config.yaml
n_layer: 15
d_model: 256
n_head: 2
n_kv_head: 2
head_dim: 128
d_mlp: 1280
vocab_size: 27391
activation: "tanh_gelu"
norm: "layernorm"
norm_place: "pre"
norm_eps: 1e-05
positions: "learned"
qk_norm: false
attn_scale: 0.0884
bias: "all"
tie_embeddings: true
parallel_block: false
init: "normal"
init_std_qkv: 0.0243
init_std_o: 0.00443
init_std_up: 0.0243
init_std_down: 0.00443
optimizer: "muon_variant"
lr: 0.00896
lr_mult_o: 2.0
lr_mult_up: 0.725
beta1: 0.93
lr_head: 0.00881
grad_clip: 1.0
warmup_steps: 200
schedule: "wsd"
decay_fraction: 0.404
decay_shape: "pow"
final_lr_fraction: 0.0
batch_tokens: 131072
seq_len: 512
doc_mask: false
z_loss: 0.0001
train_tokens: 826200000
steps: 6304
dataset: "wikipedia_en"
MLP neurons of a small language model. Each row is named by its layer, matrix (up: input weights; down: output weights) and neuron, and shows model dimensions 144-239. Each number is 128 + 24 x the weight over its row's rms, rounded and kept within 0 to 255. Numbers have three digits each.
A block is one neuron, or neurons of one layer that tend to fire together. After each block is what it responds to, as a language model described it from the Wikipedia text at the highest values.

L7.up516:153114114059157157126130157142156182138132124156154161102116129135160127132093173125173099120106166103144156113166101140093129152126131118146149137123181115095129098118112120128099134127120132131082113117116107155175149158216095117133135136126101131136092087140138117121150135092132136148
L7.down516:098115120166111133124145119145124078103141138142128143136118104139159087151126127089159113096152166099137165144166124137129143159122122116117086127145105153124154108116121120104153103148096100095124116122169162169106113141125140126139092130171134137133145148149132171121142122175115133093
Responds to: Passive auxiliary after subject

L10.up83:118139169123136122147119136127112157118091138069124109115130109108161121138105126161092136100118158119147107139137178126180125122136168176124134076140133134110117072146164148128143149137144124094104131104151119157153146085136111164133077162112108179103132171125125100149189134153105141124
L10.down83:156121094111140084103139150114112112180178110146143126171086115180122119115136184096142119113149087122146179154121053121127149133156135129132146124119127132172142155113095118118129110106118135128132102133128100140105136162092164148113157085122150108119133135123133136127090109108125107145
L10.up335:086083102151104118134089107138111139091108159135147146128086109161128098103117109074129104105109140136130171142111115120140154131139138150152104123119129111158164155148123142180107090138116148122140144086120108160101118098164115169147106177097073116095162159154114145144109162146149178159
L10.down335:149106113131101127133145145132104113160133160136116139124092130180111116089170122088144146158152156113161116123136158140142146130141121146116086136115103143112162165154146104141115107148097097104151153137153152127140131074134135092104160161119159098104160114104109104090151160149105129081
L10.up1006:125114107164102152118155133115133107115126108131149136113116115125154135093069137110099130100102133106114171120149137144141186127143145137154125139164117134131147149169100141136184097143115155091093154140142096163081146146161102166101114171128119147106119156147121142128129145133146157120
L10.down1006:138085117077094115096137131168099138157117125141149133133133127156143123135075127133115125118147106159086139134133162142115151123094143121134105152119113098132144092121103137129144116145110062109117121169141129174139161108160150153137142138135149118144122146099112126181124146119127154133
L10.up1133:097088102137110162145153126162123129163188108150173168088158107113103106132142152115110145161131154160111118082155115159145164180120173153127137086107111114148110119164150147124163138133114104113121124112110131151122137127133134109148130129139087120181147152150085145140113165130111117148
L10.down1133:099112136094088120117115114094105135147099140065107109155121150037143106105110115132136178143141091143121145111130157128132101124107128119169131147170149109075128145118133091108121118145148170112132137144176100111109104139162121148138119129111185123109140125144129084128133142148150086147
Responds to: Pre-predicate auxiliaries and adverbs

L2.up742:147102136170146107142148130108171134182130146104160142130124169163118142128123083139141099116120074097149113093129142145129130118097116097121124155125113101141146148125087131161134155133173154118173180125142154089136120082136130164120124144119120105126112092095109103121110106128125130134
L2.down742:124100153097114105095100121127131157079145088178122123121112116132098127115131125171115145147135191135123128133156134153163130145145102128154143115129108194119133103133136138130143124153146107136136125142159098114115112141103094122164152130094093104134132143168179136147116140122137109110
L2.up785:108086124144119112133104139138124124104125167158094130132124114066142098103118107144178128096166099141175172097141106136111141132126111099104154126086134164148129115138140119126096150131127118177085184143113164117133121115121138145146126189121147137137131183100111107135128139120114132144
L2.down785:132133126122136114179105158138093103188156099095150115089167129138120155114169153122078124151132149116110100149175119166143075131134117154115090147159120123129126191132103144093164117144160140092149092071156070099089152100162130073068129096145106153131133112126136192138136123108108111117
L2.up901:123153125124108119135113165130127153074160129091148067146162175126134104125143136107129124121103166142148161140114125124091110138116143134118122105133134145106133090159155132093107122142084130158125116079109156163130160178119132122180154075160108158141162096128087134098124170137111088107
L2.down901:124126140105130123113147149095138121151160158150131135132165106140132107169145163116149124135139099131115135119136114101158092118122171157147109113090155162146111072149138123099149170112113108165135074136113074158110137115126132095138138142148108153079068145105119097126118150117172127140
L2.up1267:128141136171123089117083133146145162114121138103137145115108128142088118085151111100153072141139126142153157155116142130120138176146138123139130103099134143114104114119101084128153125123066129170117156147129152098157136177046134105136078103137144120121093133139148105158140140152118100110
L2.down1267:147159148144109131129128121103119086150138112201131154090132127109172104142137087142103149150133105133110107125153144115147141103114096152116102121101150077140139170106125166131138174113136093070102078133106119128117148131181094094142165131128076139116153111145106147132145127118166117137
Responds to: List-item end boundaries

L2.up687:151155157167134162141112135108117133134101122132107167184086137085079128150155166166127101109119135161088128156132125124160127164166105160113153142120154134130151134122130070133104086100110155119125164165138145104132134093142134098098154139152110137136137177124136151112130141116144149106
L2.down687:097080165136148135119148126094133118164154125144155125178130141113128129156123153165128166148140131142161123120060101145104130092139145133112145114114138107153123133159094100103135099120100167112127145132105166164140124108140144096146125149153098122140068125104126147122149142149151120092
L2.up1050:139105120145125120146110143139111110147137133145145138158120107114147141151114154130102159134134178112150146152136142084098143148084113119113127145169131128159096148143159122133132114171091162105092086164156103138126088121110152125154149182107156159158166103184120125169099121114107155127
L2.down1050:126130153144119156136125112106130096106106143119145105124160156153111113107104138134151083127103127136100125161126137156134098108137121145126141092082121088099148119141113118120142117074147099112164158077117152116161169114162132141085156093125121127124104125059151164122170170114156121127
L2.up1205:117141147113129082133107119130127103112111098133161109155087106103140145165125140168154129091125167146076103160134120147097125157129103129123114158145135142132100132149107093127119102125109144135134152169051140142113114135140120105101093166128126123121164159112102136099083123113136096099
L2.down1205:139124145133122140094145179114106162135101151098115138115151131191128126109110105116096165176146145122138138128091131098151107125131133120157078089101149150162147078177133120124098133113166149129136123131151128126142144120132116115181112104091121135139099119143181141128144125116116113112
L2.up1278:043180099136134128077121140130124121141107134130140131078152110154140160139122150146116108094109126141139109101126146120111134173150137144137149120149103153106113117158119130178122127144160147149160150115140126156134143166122188120150128119127121166096136110150121124108136135142154112123
L2.down1278:096190152119132134148131136114122159145096066151159130137142110167103126125145111128102134087109143132154158112088134121091145147087110103107115157096120089093086085130143121089158150142132146101159134127168091117135135105118139145159124120098140126163183077147091133108133163129149154124
Responds to: Pronoun I and person words

L2.up213:117156132140130134112125134142120141138124119103158166157124121121178137172097099130124093155140109099098125138125108129120131189123174123121121096142133127133174165079105152108116102142153082138134127183150147146119078143144159150106124167160088177147098124133115095118115127130103110114
L2.down213:118122135142095093128130105150095148121118166075133133142143118162076110091127127106110153077184138122135121102145097115112126133163134130133107148119128135142122137124135122130059156129119112125151097107142125123119167142133123120138103116115121129099140141131109158168153142128093128185
L2.up248:150101157149132107135081155108125123172094145146160117114147127120159150156093153150158154105094112117090124149095100156106120132124092152126151123130139127141142105081112156160152087118165113171099111110101136110129154112096168153107114154131153147146110132169133148127100090142125135117
L2.down248:086132166125116129099134144115129083099151139118160124142107119112128129082161178123085135086122099108122108133111169151142092104167145137130102120152180098149136162164140104121127132129126084130125090142112178115124163066164144130153105116124136141132134105118128139134151108146091117168
L2.up747:097104148088089104118147106116124124127127099122159120104145086131134121137126175128102112134110160164132116112133143126102106143139175128144117077160114130130129179122181157118166098149141175079139147173128143099156158117154174134157122134175148170126134120132112145144132102112107102097
L2.down747:144083149183115136102121138129152152130161142116117132120112122135121121118117141128184161122119137111135167114142170133124142125152156139187082098106107066113112101161132095155122147096104092131106134150111147141095152108159157128110083133161152094129149105131112116162122157143105079149
L2.up754:124136109130120113109145118107136083152144171115163154159118071102164133144136117093175129138118158148104190145143115118113097165108127134125159147121124118174115129123122148119134118131106115104096130157101155167116115145119123125148107099154145174120096111120123145132133046119160153117
L2.down754:115129132107082155122095131165121141093114146148129139134098170190146097112112093103138162136162166100138126101119133149122118132143158144078130136121144110115124150136129142119124131184127114113155103100141121105139192133164127108088120119150134133121131112142125110144152162135103097155
Responds to: Copular main verbs

L7.up202:166131081145133143179137106110144122057093145161134098148137138086134098121128140084102134114142137170112150153159125162095092118168128102148143135123139142130126133131143152153148152108098118157142125151140109157109147117146131169142123121127089158106135111094110138131138084141156126100
L7.down202:141110124085124115133126080146135140150156146069091202133135152175101178172125143152097117108106150110111107093142164088134136102138073111138173133120137114112120127114111094133132126159119130125148131105181125162149151147114126163118132105140096126113137182139144139132147128113111123131
Responds to: Separators before numbers

L7.up968:141105144099106108118092190104082156129177152129179111148141155096145139137146099133152112143137112109169079149144126087134108119141161116107165145098147141126112158145121106126118118109154154150118126146125140163121101109133105107082132115142108172139155092168119135108161143162167128134
L7.down968:154167123117127119110107097090111127113152137169098122149111138157052120145128156142090112111076108149125159099123168109088106159103120103116140119107165098141125132124118124094117116117135111075110152105116135166141122106117113121145141114155129146120117127094141136127127137130120160101
Responds to: Person-noun objects

L10.up67:132122145104127155106090097120124105144127125150128085107102121117154126128119127170148153090088167113119110135142093104124172092119115128167125098141151166117131163137104150126105166108128119128150178121135095178118094159112140127134128163168165098156122138174136081166111100141150125144
L10.down67:144106142129118113175153114136176113139104142125119142122144158133112166147111136086124089173173090129129160176144164115117087129137157114145122175111087109139104061106137128133114120154103156130107100164146154133150148077125117124145160101106113181089076131137158156130145129104108156120
L10.up540:147130085123108146109147115102147139096145155119121155182167153075162098187105173104089142130105148105104155107115130116113159120126129146165143139162164108121137177136122129110123111061136145095137132106152129095095118121126138144148130147141097109147157145133167152104115123147107131136
L10.down540:159091122117142157123139100133149104141154141098066125185117149069140106152121142115092136133114160131099143128125136126096134152116111132129128132138134093112114151157186138143162136096130160101154156152119148108141152105135155125115128120117122120145158130156133173111088128163101105107
L10.up654:117080123125118148124151110112115150096152119156123100110163111158133118107097149132068117103095132085122154084144133125114151132105175148156120169189142124114165167110163124116164126071169172123118111133093135140108133128112105120127146118130090128103133131135099149133125091139150140133
L10.down654:160080132120151107109128117101145104140133101130143097115123118109113159146092127127111159134127109120113108114119150152110141130099101104143165126178107068136092146170156131128141093128161128100137102153121168152102090116118157132123157101157133111125155113137139144141111114170135110122
L10.up1128:151150171126127114111112113134111174127095125155100096122137123076125104165153089118130123080142126144133130131118148115125196120107121112176161143125144103153140164147138172126131207134131158118132123132156089117154141147118148160108152131140141125109164131131116114121128104161123096152
L10.down1128:126123107133112172127147120127122127132174127128140102139138147059165121136111147153101130144124143141120117139113081122122049175102124140134101151129151144116089124141125123108150102131093139092153121149120140128091093063109113162108113149132105159104106125112099131135125145100122125125
Responds to: Comma after introductory phrase

L2.up544:147113152164175152177100093105152132119083088115104195100100125148111175088140138120116116121147142117121126126154160176156133098123139150149122122112135109113153114088129121171141128110128114098103141112095154115134155109131100106101118083120109096122159130121123169106117175109094144127
L2.down544:145150161121102141111146157138099151128136173163125063200142132100110094151132139142131126140109134138101094115099114133124107116138149121127113134152130139114096124155145133138120119115147120141112094168122096129141113103126158127137161164111151151128041123147140090131128079140153179118
L2.up640:114115115164114154136111090119137143120101118160063115120114138130145129103139136128113165106077150120127146132102119147126119159139111150158107106085098158115129078099171144152154119129089101166164147109104111108149169137126171125159137089135143158135107113129137145128112174118134138128
L2.down640:141133168096151119120138175138132132157137145101136125135113105129122141144123131106149085137159098134160091109161154117123161065113169107092144150148166127163138175154090108122121166122154174122113114129142146116119113147159107144138120165120128078097126141104119138140133107130142146106
L2.up647:115142113126133149099118123169140116129114162142129171121143169130084134118131092098141140160111150137149099101138119147091170120119124084158134141152133131073149138166148124099112146160102114181140160113133117133138108119131163129128112116129113134100133143147089124135133118145114113105
L2.down647:149065165152140096093125122087145106181135116082169107128124154111124141129123139079133115095103140107153141100100139107091094112133177149139147132145143081163188124127096158133083132104099130083127171158120184129117131097126135118115113142077139094123124113169095136117144156125136122092
L2.up670:151146129120125159165136122165141112110057105158169154156083106136107182156125141151117105104163118142132133139138121119156141153122142134149099107115134116118125135156131173097128088177112106166169101125092136094134163084102141117128119123135151124132106145101112144125110121128148094103
L2.down670:106149152116120139106114122101113166135185126104065091088156176093114067089120160110095139156108164091122137143095160138090125114134115111097147154142113150148110142145094112190131141108152150122138192122139107150128091158141095159101166151122103107149156131143148134102136104149079146124
Responds to: Wikipedia heading closers

L7.up415:076168154137113123131142110150087124124151136142116116137125147117155134084090126135127093081142122139096133095142076129135180159090098112132148089118159122077123136081146116087124120110133118097150144102159150126123083157136153143088119144103113118114157107095118153138105136137127110129
L7.down415:166125126132155142121140140143142161155141152160097103104140151103129151153110167128101177117096138158116130179131139125122129126162102128165130160113117135152129100076136101130137118133111108156106116124128114126145188125147082128116054116162101146131121163134157156167144170087131126122
Responds to: Segment boundaries and also

L2.up409:091112105083114149148127102141145115138106105149094048128143108104103151092145157128127117135119118121106109106108146118100131166153099127146136094127145113141154141123124151160163116057136128170115152130108126145164116115118119168142151163117118101144121127135110153160127118122106119138
L2.down409:147181166148124133117179150133115125123130154134154164152119108161153126144131125096110140111142126130131141137122126139149133092080156109106115172087103130128134108136123101111121144169096115087132117132122103098104093139138158116098109113147120149099119144098130104107112136105134145142
L2.up695:130105150111133191092130119161179104111131084128107088100153132194109137104179125120109141120106153085122138108149139115114126092160140136145149139131121123125140158147120140155145112142144150119145160108132097187103123107163135106099182094096121116112139108166104137073134139118112124157
L2.down695:141137139120124144119113095120108152115102135134152129109099160159121119143152111131066119157127119121124118129138136111099085090118151126128109158160139134108146155141112175123106157139158188103145110109143134119085148168142110118109133155117131116136091162098089153139101130117114114133
L2.up810:151140083113120116146153075095137130162092088156140098098185181133161128133153096167128141137136117128169116097116144118119164183125117132141161097108093132132149102145124118142140115108142077136116143116126177114140089114116132171082129136119124119101129074132143172126123155122078140147
L2.down810:099124182147132159154086160158127076080136152103142104118078109138143132124127156103138109103109109093104140153111120118152101069111174104133077155159134081120131145138143120131169158156087166140142117145099092089122156123158128073141146128128127141149135195088128133138133102126159108108
L2.up1123:103150125125133138119098143142154083118129145091132117126141133135106126125128139151127150107140178106142087139138119109151163098141128096128113150097130131131184133099122125135107129138154113165145172144140148198109133123176129118139153106090122164152110166126104115075122121130147082091
L2.down1123:153118134144109158147159078124127185110125116149099129151112130163128126110152117130134110128106128143098147090124156107098142136128115130123112123116150074132071158112149139132146161129106109092143142127147130144121121112118098131137127135119125127170109093077150117162088143152121107150
Responds to: Closing punctuation after phrases

L2.up152:135147127151130122113146135150148156106081115120151151121134131109143146133111137109087140148118098120126120105115131139105118129174085107121111084124131131078126114100157130158143122120149089162206139147102155130180110102145112138085147162078170070160168160186123145107131109120160117137
L2.down152:108138115116134121135125134140150130115172124137149082108119154136142140125174154118138111123135115124098143122114149087107097153116148112121139151087090085099142117132139131084144126131066106120156135073138166122108117136122140124108142123158102104084182097123122115123137137130162117128
L2.up507:108089123119121122112119117081130076113105118114161135113150119079138128144134077159111151170094146145180174149117144123131110159116094117122132193112147150122158156142117166100084170130148109139064139146107126126171114138086183140126113122124176117149115172174133092119170121115147115133
L2.down507:093142173133168134171102116123123081097161155119159160114136154141111100159073127147178130160118120115162110121149144149156115137162109132118144144147123112121146152129162120109098122161110120117143141120096122127122120145149124149132139043118142153115121149130150154114094124075168123096
L2.up842:147159093110119132112132142086157151128172114145117149142120144129122149156159174114122133087127117149159113051160131088120148097136102093131134183149147116106148133158158158113108112122128127157168168104147124118128101082117157138092106094168150114144137137152098139140146130128167113130
L2.down842:105160083146165137129109161126123082122136052134140117134136146158095131159107133138144139132166111124118140113128164112124154105071133111102145149180137096096150133151113134071131132122083147118119122153141139097145086149105156115148169088128142095113130159161145122160105125126147100088
L2.up882:152118120141149120135114079091144134115143108116146110148089133118094143104117146143152124136075134150142135122138134125156122146120117127155142145159113122090125128112140154115106112142136136141113139149151104146120111106154100101139141168106139126109166178139108176154119114123158127123
L2.down882:116096133112112139129133157149130134173128154083157108128171106105177148161184133118151115139183117143088089140151132129126124118145129145118185144127123159128141089139118154104135176122176113094135132092109129115111119131094166144104147114149138134156096114120121134074137116093134133133
Responds to: Name-initial word pieces

L7.up355:145133071173107128100125150082115133139138120149092119115124145132114153096078105098116149122133152137104133133141140132126090146125100089139140167153110134120129104128150144105114108106098114129123142130094117111149089080070130118094149115133148144089143156152108155080114106151124170113
L7.down355:137162177150133127153152158122127098092157121126140108127096131099149137177114110111127117095157073123179126122147122134152110146141127104155121101165097102135111144134106129150108118117065168103148110114095087113164144113086128146119125113110150125103096084151171115150154134110125128138
Responds to: Word-initial subword fragments

L2.up74:155123122145142162084086122188164133101138116146139163092125146076132154174174147137156139152125142131097161123136133099156090126123129128144138169107174121178126173100093124134093112158153130148152136121132094094161148145111100120109145132147108129124145128089128118091132100137118152139
L2.down74:142096096133165117100087122153156133164116164120138133143156145108091103173130160130127129123116157153155151077098129136125143110152129130114127101114116144166104157082180130133109113150135155116158136132127137120106141131123073139164118122133069127140185122122143115135112183131138144097
L2.up154:073120156113153124138160111156168147180148125150111115140127142118143118138116132139104131170145115112095124140155114126112166133142160124110080114087080121118098113119047161116091137144160133171108120137178111108150140152105139170137128131199096141146146195116100132130134124117131194139
L2.down154:154120145140118109125152118113144113141143169134105093091125115159116102142137157114132109134137151079101118113150167140072138110111094135112111105102132143090086155144093110153094137122167109152081150150143180087103102141067140146124130112189137147095148107127093145160097114125135126132
L2.up547:152104096125127136143152097166110166099139139164110167096116112168126107118132127168122127128128128104075132084148118148156089133161144156126112150105145105116147154123127131123109115103130137125129101162131140114145153105109153151138181154142120111158137150121132110099100123128128144093
L2.down547:131125149093137094133148122141158103137166142157090095103127125096126129172082137149142126138110178103141107109104160164091113154172105132111101127136117096129125170121161136062136103108123130164095149161091152122139138161126154129100133134142121163139171114115108085119132158136128129152
L2.up618:135092152160139153110138157151125152117108167147087129090139113139146118088129174125107130143077115126111134144143140112123145090130131100127117109129154130129120133148120134160126148139198108156119137150117093160158100109104143140130128127181124160121147170152095152153126064161154147108
L2.down618:131108140113102132141172159160120130150114112144110102187109072137130126152109154142152091143115124122113157130144165113128105144115116111134110130154156105150128138163125166074108111138153123092148187108124141056108097158143113141137116108102114138097115135110115146182152106149106113115
Responds to: Field/domain name words

L10.up456:138136114107083111089151143125154089114116117129125101131109107159143158144144170108094128116099126157125123146130160111115134159118130173149148083117152143111170148115128117113106126114143152147148164162094157133159158048130141120149128160123177160125111149118140151145123129114167094133
L10.down456:080138099141161113147086149143103121158121105128119139109140141105143163082142122163120135136115143118156102115094125160156064058147138116143081131163112126123111100128127144140149129111123156086152131118165133118132066146114117124103130108104117102117145136134110140149178098089124150122
L10.up1011:107187126094132119127084102112123097179119105129143108108127102125148111114117110129080095095104112094153152154130116137099109145169189148156126109135163120121130126178146119100085121126121147125127116148157111132127126112105090118114129141131103136150134129123137101137175146101151134150
L10.down1011:136052122130133121112141155113149180097143133098116150128106125112135146150143134122150137146145123196121065116121148162123127120076092167100145163097088143111130151056092154141154160158137100148135141089101108135141110129173118134120123113122114138132103109118122139106101102126101146158
L10.up1146:174080131112152114135142092097145133129141131108111127129095120132115162120125118148128124112197135117131118119143142120117146172136144107113101130086118145147132163179115111116114137120155094180133130105149115150136117130132127130104160114153128079153147134123122113159140100131181149134
L10.down1146:079168152154141132122114142133115164122142159092144177128108145150100096120102127085158153114097141113135111100094117105132134089093089138129141108179135145155130160136133141136126113165081091118106156120110185177132180116182093125157068129159138164135081141133132156143143114087158123140
L10.up1167:089084125097142146126152129109115116120119162068158120094131123107126095153126117154134123108198104140156123113168106117147138147159138108149105125131133157133109192125137135180091127105135092152112130158117102082130130153153134166100125125151127152107118151139121129129107144106182110124
L10.down1167:115153173101147116128071129092097161144100146114149152148098128139081110131135134128139149093081145079110118129112093134115131152103123116140121122144154133151132101139186093134106107117102107102136132137133130110113141055119097133134120140138154115128131123127136115119174145115129134135
Responds to: Mid-name word pieces